config.toml
num_hidden_layers = 16
hidden_size = 512
num_attention_heads = 4
num_key_value_heads = 4
head_dim = 128
intermediate_size = 2048
vocab_size = 8454
hidden_act = "silu"
norm = "rmsnorm"
norm_place = "pre"
norm_eps = 1e-06
positions = "rope"
rope_theta = 10000.0
rope_fraction = 0.25
qk_norm = false
attn_scale = 0.0884
bias = "none"
tie_word_embeddings = true
parallel_block = false
init = "trunc"
init_std_qkv = 0.03
init_std_o = 0.03
init_std_up = 0.03
init_std_down = 0.0
optimizer = "muon_variant"
learning_rate = 0.0131
beta1 = 0.95
weight_decay = 0.013
lr_head = 0.00579
max_grad_norm = 2.0
warmup_steps = 200
schedule = "wsd"
decay_fraction = 1.0
decay_shape = "cos"
final_lr_fraction = 0.0
batch_tokens = 131072
max_seq_len = 1024
doc_mask = true
train_tokens = 766200000
max_steps = 5846
dataset = "wikipedia_en"
MLP neurons of a small language model. Each row is named by its layer, matrix (up: input weights; down: output weights) and neuron, and shows model dimensions 336-463. Each number is 500 + 50 x the weight over its row's rms, rounded and kept within 0 to 999. Numbers have three digits each.
Before each neuron's rows, "fires on" lists the tokens most often at its 100 highest values on Wikipedia text that the model never trained on.

fires on: " it", " n", " C", " c", " not", " N"
L13.up206:553446489476502586455459481609501470482560545539448522424472423435508485512412483547546551456469462484509528610539597436466469486482532452557411452586553462549497500506556530574530517417483411490574467503518545519466533568529504541513524535432556573485551436465499501568543511585515485465539586563591479490464580460525436470478455512443500465465532499516516520647439503403426506495530
L13.down206:565529613528453563585497513481422563435535506519563565524548530500523432423568409590502467543449504503498466466443478554555548552502577540439545444547511585533534488470404612619477573453506495495487462388558541485406484434504446525426513510476435456497621477531577408409532443522498529542485470429549543474611474529502429516536557523430438548503582525478434563521539479507585393443530

fires on: ".", " New", "S", " and", " $", " hon"
L9.up276:530499550531539530535479464512453450505469540513521511455497482465485430532430546551565437543543516456511486475512501494531529451467390442471478472414508477531462363528451406567425508528502506471551470493542514532548459395517507548526493441523510479500453503541546485525577505491516488568451579476445546480489593597507599575487553516451534547538503483480512613551399435512569457521577
L9.down276:467516480416568488452480449437480395514537543521457594495458482528439509516490450534485486474542517531453453405465474517534560509554556552478594497565545518559533540512455515530555495535586483528519471480460551452452477481536476568558466547455459482517523468490567543447458458527543465537449437497490631510498396561497378561594490406485443418449493411500469440454563479610444560422543

fires on: " R", " |\n", " Cl", " Pl", " −", "==\n"
L13.up272:480420436495567517556484532599513493554488488469559442530502486475545507461430462513493469459475530497493528507487563590482529480551543535497533486466529478491510466394553443583406566493543478461485545452456436472409424542481608516443500499436510587464486519590458533370485623582520490465510452452547458484510497508429521576501501530440544383600513530490470542414457513485519532434408
L13.down272:542504503589495445473510474448533587587559427470577462519532463547451534506462503587488583474539421524497534429433487456526502511473568487454419454484537608486473566475518477374493451526563460458440542412519383465625569451484507410467505540537501490537524542527472579469451412526564493576481510476526484548458496411464442561466488553518506488518553518460472490496516427459534460401479

fires on: " ", " September", " June", "in"
L9.up133:508467495487497468460504467538469575468507542408555433541440468567571562529518589487473450441467437549510515487509523497487452513418643545538473425446603495497481480510548614476452438523537492479528478408441515405519405535487510431563506563487563531474570521460567496463461518478491505527513528539579644461456440492513501503520459440503517562538497446523504496480557510517522445458520
L9.down133:563526554448516540537470490512477447529515521478392445470480496524350387498430453457439572608501440509527530523578539545405597458498444613506488433466562591505473534599430496482493534510427460556421485505505471498469491511433526409480512503521551519507532453535417490512445448510467531595521438475413538498465573428579432510522519504597502527417459484513468586426584435432432505499504

fires on: " C", " un", " P", " Un", "z"
L13.up1326:479495507547493499486540492562494425496550545557433503508531471529546501493593471422511527474457518501507455599493450549523559565434467490454635477618528496467486482549553422490478471475515478478514537505523611422490452478460495488530532540432499480445515574535486469430530570564574590505625449481549494506496499466504509551518500490619561606531526472576526480540496444496567439498483
L13.down1326:512498544505566424559482486526560478395516503542522464522490430617557481463487491537537504518508543531468544481561521582577494513406474459461557540453569483402493534505403524518538520481497436557379482441470486533435415560525458501516522507489448552434527446510472513539496609514497429471452532567502545588615503502517542511491510545534451590548504419557563523482458483502462526440559

fires on: " New", " different", "ch", " mult", "New"
L9.up498:503535578482380462526451463502341506476478512445501531555457551493461505428499600538555461522455458571450548509504493565459562495486438425441455472463488541491461428511424459578524521503639572402457494523484462445524492423504492441516450486612581511479449626502529442432498574476539552425486521596487477550450505499513468555441482472472544552514534527437493415531503505463525459522483
L9.down498:422469491510532489453492515562480475476537410505536538518499561488548553534459493440525441443462465488475602467535499458540531428477583517500493523423451432475502640484521521479578460531450461556486554470519509494591484526630451488451527387439501400518548577537495497485427507510458456519565497523527486471456464535529401507534521514487463533533441474564501525586484531463511512549489

fires on: " the", "ad", " b", " April", "at", " Ch"
L13.up1208:510476516528433505575483476492395593523545455463525405519485536565484511482520466440436490510571532539482491436487529591567567562445470438521525437406537496533361504478459589476457491540528503551524485485460464543418483546471530463499538555421463507526555465548419541522577490536492500381519482505450488523456636543435572507548594461458456453481523532433592504457415516526420511617535
L13.down1208:524580458431479447475467499407445532510459480547397417451568444552464552545456520522491501468543598529486521577439509518532532603464458492460417503557500543482478475486486497475479484520552473666432481516551528428470564476584548452450477421498474488422556492462459568552505525595465445536579488435483452445508473489501458450449533530512526462606512462484534516458566521522452471523511

fires on: " well", " just", "ou", " Just"
L9.up1629:493477553486531457490534432517484490565432526424474465524541557536509598544553529512518526555502523430486478481449516534503555498548463537507625546548562529458406497588579565533408621421481512478556572573500508516521482514448532552524550529459529463475450441521466455458524525442524504506505387514473425464486482470559507439533530552585508441506536577519488391539452429553494525397477
L9.down1629:528486570553474463444510487483468537580521524527601620522543430470469550520555520478550412377471416555468518436505493406532517528388562481523373398524577517492521508490506464481465575431412626512505556430483579434535506462541487527548540465531418517491445484466573473501562557575542453513473504410485498502570466488527443452561420475525514593463514418398567554444511598493404533646523

fires on: " C", "rad", "c", " K"
L9.up1274:508475494590537533491499530592489594548529500545496591502525391513461489496445611425510547447493426472531534459462531473520484532597472553497422418465503581541521508401525469504397496586471530462471459470566511515545463511494538524408525508531584502502486542464454513516538637544442504567507582500477485386462484463600542475436428570461486376450434455534544410507481490536632551446528
L9.down1274:459522455457500497547547454558488451431455491517530572515526501556527421502495502493539523502521423398552519553486501448480464488509453494492426477602487489492393404545453442518523509537515554498509493517505525421504447498572494475473431546573597512408555474551448459519571515509577550458485510531572430488566497522529487580424490501477471463572566592378540434490413473525466409597506